config.toml
norm_place = "pre"
rope_fraction = 1.0
bias = "none"
init = "trunc"
init_std_qkv = 0.0346
init_std_o = 0.0429
lr_mult_o = 1.69
decay_shape = "linear"
train_tokens = 340400000
MLP neurons of a small language model. Each row is named by its layer, matrix (gate and up: input weights; down: output weights) and neuron, and shows model dimensions 0-191. Each number is 500 + 40 x the weight over its row's rms, rounded and kept within 0 to 999. Numbers have three digits each. A neuron's up and down rows have the sign that makes its largest values positive.
After each neuron's rows, "fires after" lists the tokens most often just before its 100 highest values on Wikipedia text that the model never trained on. A number after a token or word is its count.

L10.gate206:451495539512512509565519517486499459462489461515497511535536451544578460490492480508427523457451451552543497506506481546510526476490483503413430571494483546488511521449546492441564564495465523583500460552503496511467583487498458505461523492520448489472456564540483500492439454491474530486489463513523471522526509457482449411466434471595539509468498517548501507640583534521515520525515502501474452451590517505484459460574528493503469503484541470440466417569414510453506473526508430503472512492488563481452498450493463572481509573565475476522535482517542546465545511498501596500
L10.up206:510477452522508612560431471484453569511527488493566465488511461515516449488522539517423547501475513509539498458465444505513541553440513487450573500464466529582573492508485471542517454516471480484556446555462489469501485498541498501493566490487596459495507504462553554523518564470438501449544566521570521548501528488430435542465507478520479559517475469525537451545534539564508501464445559550443414542569473437505486536540501508519472515487565574476434420494511526490509462570531453507439533512456535534550555546481438511501468504468429501516542540520515535541486541495470519456
L10.down206:446518504559452493590586485570459445502546517524486435469507408470512492530474497504517552473508440474494512519494515494435478484443605514511499429520489521470461397484507493584541653445518485455417480485485524536525475511450559494489483497500476533529494466519510531533487482512511512502436446507489521531431559527498462521454501510439529540512499489502502459514506459552509452512542692482548558553496507527433489499521551585519525520529535552499432542461523444516498511436512508522507469515492474539441487497529494503485515484521511500490536518485485506535509461459541470540
fires after: " the" 45, "The" 6, " The" 6, " was" 6, "," 5, " by" 5

L5.gate335:428451511549529530517473519472501574427471501464508533435492523460507513537506518540455461455525524557546514462515533469497506490494523443404587599534523436494441475550493470513511466471561521572584479574494492449514509585524533505482505435575475463543546556434490458497498448498505474463525581499526498491514507453471486431472472436499521506559528460491531509525514507457491484605517518429456517536507529457488609519554487479438496465491534502526502485522489492412554419471530468483496520555556486441473549547481478507513527493482479509399494563509464441475481529520481553511
L5.up335:519480464433540462542461502487524509508568562487528527448509430471517506470510518509468544506508444484490452526567511448562565532562495431443542466481539490500513527423485487527474577475479568487509434485475545485432549484537515519478558489561536495474409526479507522488533493528464472431479513529499444536551528525503445527506487476497556515514466443617543458452512467435582575540544450527502488543550529509462578388478486523550404497507516557507555454538503563549545432505494481453570534535547500486481520516489547555520494480490458477449468514542456543472485498522510454539
L5.down335:476536497414483553553453467494455503488474561439507484524509373425517557477493519515450492525498415555523424540550424488521512570540525506511529438473503509528488503462542430573456487460502533498487447512502531510417544463575503529438522485527537487470510466534522432502507507499515469502453432533471426503513486513500489537547481554464526483527390477612529459485510544454571580501547501532481446565514500446476504491489509542594466527530530541531547454505526519496534442541436517517525535456528478509530500531490492549532517504463473537521546603476464537458484476519477476519
fires after: "–" 32, "19" 7, " 18" 7, " 1930" 4, "15" 4

L7.gate422:496533550521430522461553469442562522523463437478454516524533476487441471480561452475491535558511525541482565513471519499522496471491474497474406500463562560475579503468547466565511499487437576486488406576538406476514518541504538470437502479476448516535516457502451495505487529431507536499516502453526447568496464472532399456558523442488473509461544551476471496497431447494469481557478496486480499489541492533506560548533557554539453477433486487585493502538490471475468425524532558511461445520531452513600426505462539515522519524471496518470529461528568568470485533556533501480
L7.up422:501532530530571529558451512495498460537427537537487555446493525481487591557562554440573506454550516503470585493514496565488511439463498517500454484438550600510522533548511538541475586474444455519490455565476410519534512569536527496508483465537581450511483482497494498464545462499502465589487537481528497500498430486563417494507501476484516501502442478473404454551492533486475493468485493492485506519503381502536491492505517533502478572488530539523502471545562535469578489539476576506458479510515566510517461543547539553552479451440542516502482499488543503507449513444554538534
L7.down422:518514487575523472594479529532467490516479487521449545454432553468511503510574526445488522457519506512541499469523466557513480445513464536542511494451526517451516528531478563593482603519535515490488508548445441567520484500540499479485473513498616444455499507502468548482585457530454510532471524429499538431504511447614502460524518462505479520519488470554457450571496616479473492487530573474434492512500444535532519460496545490471458524562481483505446430513510522478549551538496520497491487532482560510467489529481498492514437503472526496505515474574548465485515567367514467456
fires after: "\n" 61, ":" 13, " |" 10, "." 4, "=" 4

L8.gate260:515470455527453481431490496477450505514579553539545463482532488527473488488549533510434496479494494503442559555507544495550522573431512510499471570467587493428504513526508494466476512491435459501527519416487485450448450425486518425479549517590497459503505527449450467532498460487517561482511470472443467503446533507478481480521445470501478522497528440484581416505525519421592536477494417480480514481400486534505450477460524451436609506535481498531509505504540498430504527509493483496476397444493536468560527495493442538514496542469524556519418512487542545521512424526477474502
L8.up260:530449469490533456530483533497484482507483558426541607525457532494541488486475548500522536582508442548495500516445461479469459549456533445468522506551557459500543575452459460468451559525520403548491480514476407501497470466533481434549535503509508525478472492507549469495426525500516498492455451394468534452483480531447490485520547439523529542521521463508467467567502454507478517552509463436551381505469529478497521496490529541539509519518525476471462562532459497494577497512636482493514512457491474449489494481475494407508542465520453415454481489458444560524483541504530519549
L8.down260:507511446460496459519561444528464474455461551456473617495467574479521488490521573516507487552487410541493501496430488549477426512528597518557461485493488494502540535489475554486471559402546536524460518543456457489460518494526556428572465457462503498563545557548526471544470634521449513483520448497458566474512471477497503450511527488557484514524479521469475514495449475531493524478436517508477521479512538462500535490515525504440507543460598493397485433481470496509505476508553472466519535483518475465477458500533443539505588472543430455505455527470428505478489539481476546457
fires after: " |" 26, "′" 15, " (" 7, "|" 6, " Died" 5

L8.gate476:510470480490564502424410533526545489481504468517511504491452464476438459480557493530509464471497521438453561600467563520517598526536401524403509510487531494504547498522516509528515486480578467490484484490517478424462507466559477469493549537520539477500503519515617471558516459516468525407487493525471568542543416478471558502538470529486542461558470517523578461547482537513512508467512535509508552502552549493430461513540561502516478581484533541493431532555448528544457481420540456504556542482519494473526517445478440494517522499543564517459488544556485486563467515448539509493
L8.up476:566508517498540521469457524427507527474495478532447496465535554455516529456482510459518421494512447522488567537450504491553464539488520460527422575532602469465474489540494483576495497429544558493491469469547499484421487544524460399542437503481516432447452478564469452475451513477531520482405488509609501518497480514507493451527454487519454527588414466520466518549489436463443478493506522516524491505478562505499483462468509487495539590459558551488505467502555441535487510535441470553557448488470464532504500569477485465530477520493509430557570492456493469450527458516530555514
L8.down476:539477532494475483449526518483526467384473519477485547409500601435477510537510513507458498478477476462440463485403518506491500434480513513553464502473564517448457502499467466571527486479503546459470503485455494564513528563557486430488546499475539478421517482547501484473470481415485413534485495488523429512435489471460491468449465462516536613523548467498484527548573495507512450541478490512503478485506542571512477511486503428525615559540451490496483510522506488504488502530506512448476531522470455516518470574448511511441469529517617464570436494485445448460513487433545517525
fires after: "'" 25, " to" 16, "d" 6, " went" 5

L9.gate224:504449435488492443593492586523449533627459521545479462524584464441482482509479539541470520448456449502479503576466496517482550546568500519557500533513548523457511485466447545486501521563548452448530485481519546504440476544479539440471516518526582486451504542514497436486491461463535528447449508434480473442506519445511516468520547493556465496567474515443534535555467423483492529469505458502470556457493529494491496502524527529468614537487483540568531531488557468505534482523537398524435550458492441553531501430514468480457501508496497529518526542453446504495459445508483528440
L9.up224:512520506451438533510503496533470462452511519485476472506434478436503516573543528474543547561462454484566540525518483511435478616511498494621550529481523455548483499514505546443511530502492471543492534417538520563448483453473532500472475507454503463461450526457453497542492563489490406449475549474450454499539463491561484474495531444552552517498455527534482532569477435488457580440498385512492581492461527539487562497518506529484483409547497483501556483498540537500579462508528524489492468539476513483510422492418526450551511510514525482554496452488417489503515555498511486443
L9.down224:483434434543509405551514530598464537556441567593425466479512500427496469468497563478454438481524472484498496497482486573491568459536496523526510571583501542453493516473475563566509589518502514404488498481475496484429516551492579477522513457491544517492503475510507505477474468468551496477441480419473532429523523465520478510521474474541464488479542522451512493440498512510431498536523519486462515507520515522497461503537496488523531521504514544539522507517561457521409481497557390439533558492443475514606538433476445462475534539548568484447501505529486504551471514535509505496
fires after: "′" 22, "." 18, "born" 10, " (" 7, "," 5

L12.gate404:494492537456492456527548450498441509431530499523515529504453475529512498476517455526560519414437514522553515518509468539572496525531456514485482489490468544524504483467481517465547462451466538498494477516485527412400551490541439494500499509498463475471448553572495429458499516523514484450501457477526490510446515475501494432366475487528489514446565379550510582499593508491479506475458482497482408448581551492558464494529452437482522516466518508454499466492450455436542457535525486506469509489524569481464502455509463551424481562544518510523540540548433520463517486473579563545
L12.up404:503472532436557538472541453496427453490479572533567521468580474451434528462502487534432457531524515453518537538501473419485488486495488487533466455450534553525570478481548483515475456476515486509528489493520523529423527532497471505468548537487483428454561473451494497454485536551454490505477468532489563526456522528500516593574529517480521555572443517551534475489433511402490498521512532418511476495457511478543542479430487517533498548538501537614520437508512557550523452556477584496477594384518490496478501516500442508518546501524482496421513548451479464477500533500508550502
L12.down404:450579552560467497518519449500491553480508503480461516542457511541531523471500485466516497471477465534542495572512455552569524517530479546451512490518488491511507496503487504539529631468484551441465527552519510470514494498482513503519565510518440457452474554495487462582512507481487497472422466468482498507448484436503499400372470489518524554431551448515496544526614570566513436503544487487530508549537489522507438441572509501487484545456549563409436465475496443444474482489484456495446509562465531438510503435493511545413461512457473472488531506482467475463556488524521506552
fires after: " the" 27, " a" 13, "–" 13, " their" 4

L12.gate17:507505450494492554399485517540480451483429527554536523512532438509490561416458499509552491478513470488456497516455541517487574528443548515495469529482545536463543514537483450534512500483449449450507479501454487464463430489548510509455474580561477477541435513532570497545480418455478549484536486479518404442434533514489532517495564435487532525555520505555489521461380535454543443532539423546442480526479405465532481500498523522479500483418563495456517473543547577475485440486574476500457497504489490563512519455449543521478504484529560514547490508500475500513408497511491472531
L12.up17:461492468555485466491499467463496515539501548585502453458507466572549520531515422477496497489479453502512575429583553459521527482526518541570478518482519569410540543500482483539565451462460460507473507587501517580507476450539515492520482532482526505542446533520482467513476566537533453450505468529544447509501501539498501482445493574509536426478574471538531527542485483419463436505540529469569503468412462548555506454482511530547484514503486462451518553517454505525514414526459545528448508494482500492493485488423478421480546487558553491475507494474427555491401591459498524474
L12.down17:546551498530457457491512512531428483532487482488513449496527442559438508445525506458459540444485546497517503532453511447526471546592521466520468538520488442518501563511537434525545520537555490506506592527514509470487461459497469440457457451499469440507470525546566504497603527513495502556464550537551520500539523474479475468574525445553451519434551583490476483449403539519534519500529542494465450418474545480493466468464556457424551505528454505543472457458504517483472546516455434494472406450511481459572561522512527537460482473528525482547427534510454458445486533432544518494
fires after: " |" 37, "–" 15, "\n" 8, "|" 7, "s" 4

L7.gate412:458466481592464553446511519511438484523547439439493549512484492511549431484518427591487495473559504543492602375534489467520442534500509518466465450532579563462489514519493477467542476521457532489504511384471504481470470520465513520437453505504542451387508516494466465465468487488544524492525550436453536484501428514474495445514445508510501570479487424524505499495468514448484528483533414482479549483450484547542446467512561501497511477472518507537537553513515437524531492485540572508465505535464499554466543524532495514460451492517420554508531469479490520574449489431459510560
L7.up412:524523522482510487560515485557469368510511477509509578435510471485512508478558464464549517514496563556444544478530489487458436587419480453452480552428513484510551484498489486536511504601504468496561469392493472516473506416537533499518496619514497517527448469544564484479469528513521527522481461453465519520504514531477522455498507496510539527479560451471580429514511448526520461559506429452522590453486495533509576456484561487479552498502538510484521495526488498572555443489432506480466491518412516499490543546461506527495431537544448493452503521498467511575494488540535538468
L7.down412:475469516485493526526577483534464432481563484535473513475545454453509455521566515500521492461494526566527549471529502528536442547465545474517529530432523548479504596455466510530529482534499531536537537474529475472499498456538511528481512577475548520525444493491491492511457614460529518504541450416507512476465535491469506385506474463551536545476505432501448451471467498526523482481537403595556553394551477529545521509538573509462589511541494499448520491464489509526468529523496552483557514595559499496462506568546484493446521517513456514422494491480504474605466486525492501450
fires after: " |" 34, "|" 11, "," 10, " +" 6

L9.gate465:501482506487527571523504464553526509501502488482430529519495582457515478493500496524428433474499486506518503564575533459537542514481433531512484559472508518504584491531508495473529423414494554501497432558529467510442573544489452526466484509495541417455535516525464437462532533494491502496516539502494464513562519463451459460446508467532525479510558536527506543580483502517526520495450424445531483503549505469587434505552507425437385414504482482528574422453508515507501427560531502517450493485601571473523480450470472517575484480541494510524500481516480463535429530533498507451
L9.up465:538540463519454447512474516518465509510440504502540475455511483509437494526497496489532468579532416458523475496496477560490488483524533516505465513475509511528507475507556509605524561504529516496570491432490549480452472462525452502451546446534496472416602570503553523456529420435513537523454496560506497498483413524542501533516541553451449484500575536511566560421487467484513542510548475589457470516471473469498572561554486524485517532532473571535514494486582494562470478524506457482539583526511456519464503455499457535502452521491502536442563514566418466497569490529514580544
L9.down465:503531466513471480552501461563480504549473508513536503550458477533491593543506478513536517512432455463524431489468476476546497504438540559516432491530469461504457441566510496518476564522514534560530509498508568499458520419514493473466549556576530517457553554512566504433503459448533492535437450552410472500443436491507537500520506542488518555478474420535582537456482516520539502499515472502478475590515510487482595514566491509499596542510486546483439501540573498493525493502537436487544544531498443507519550419535553527550557557488469526462539504449488470551496532495590557511
fires after: "–" 35, " the" 12, "19" 11, "18" 5, "," 5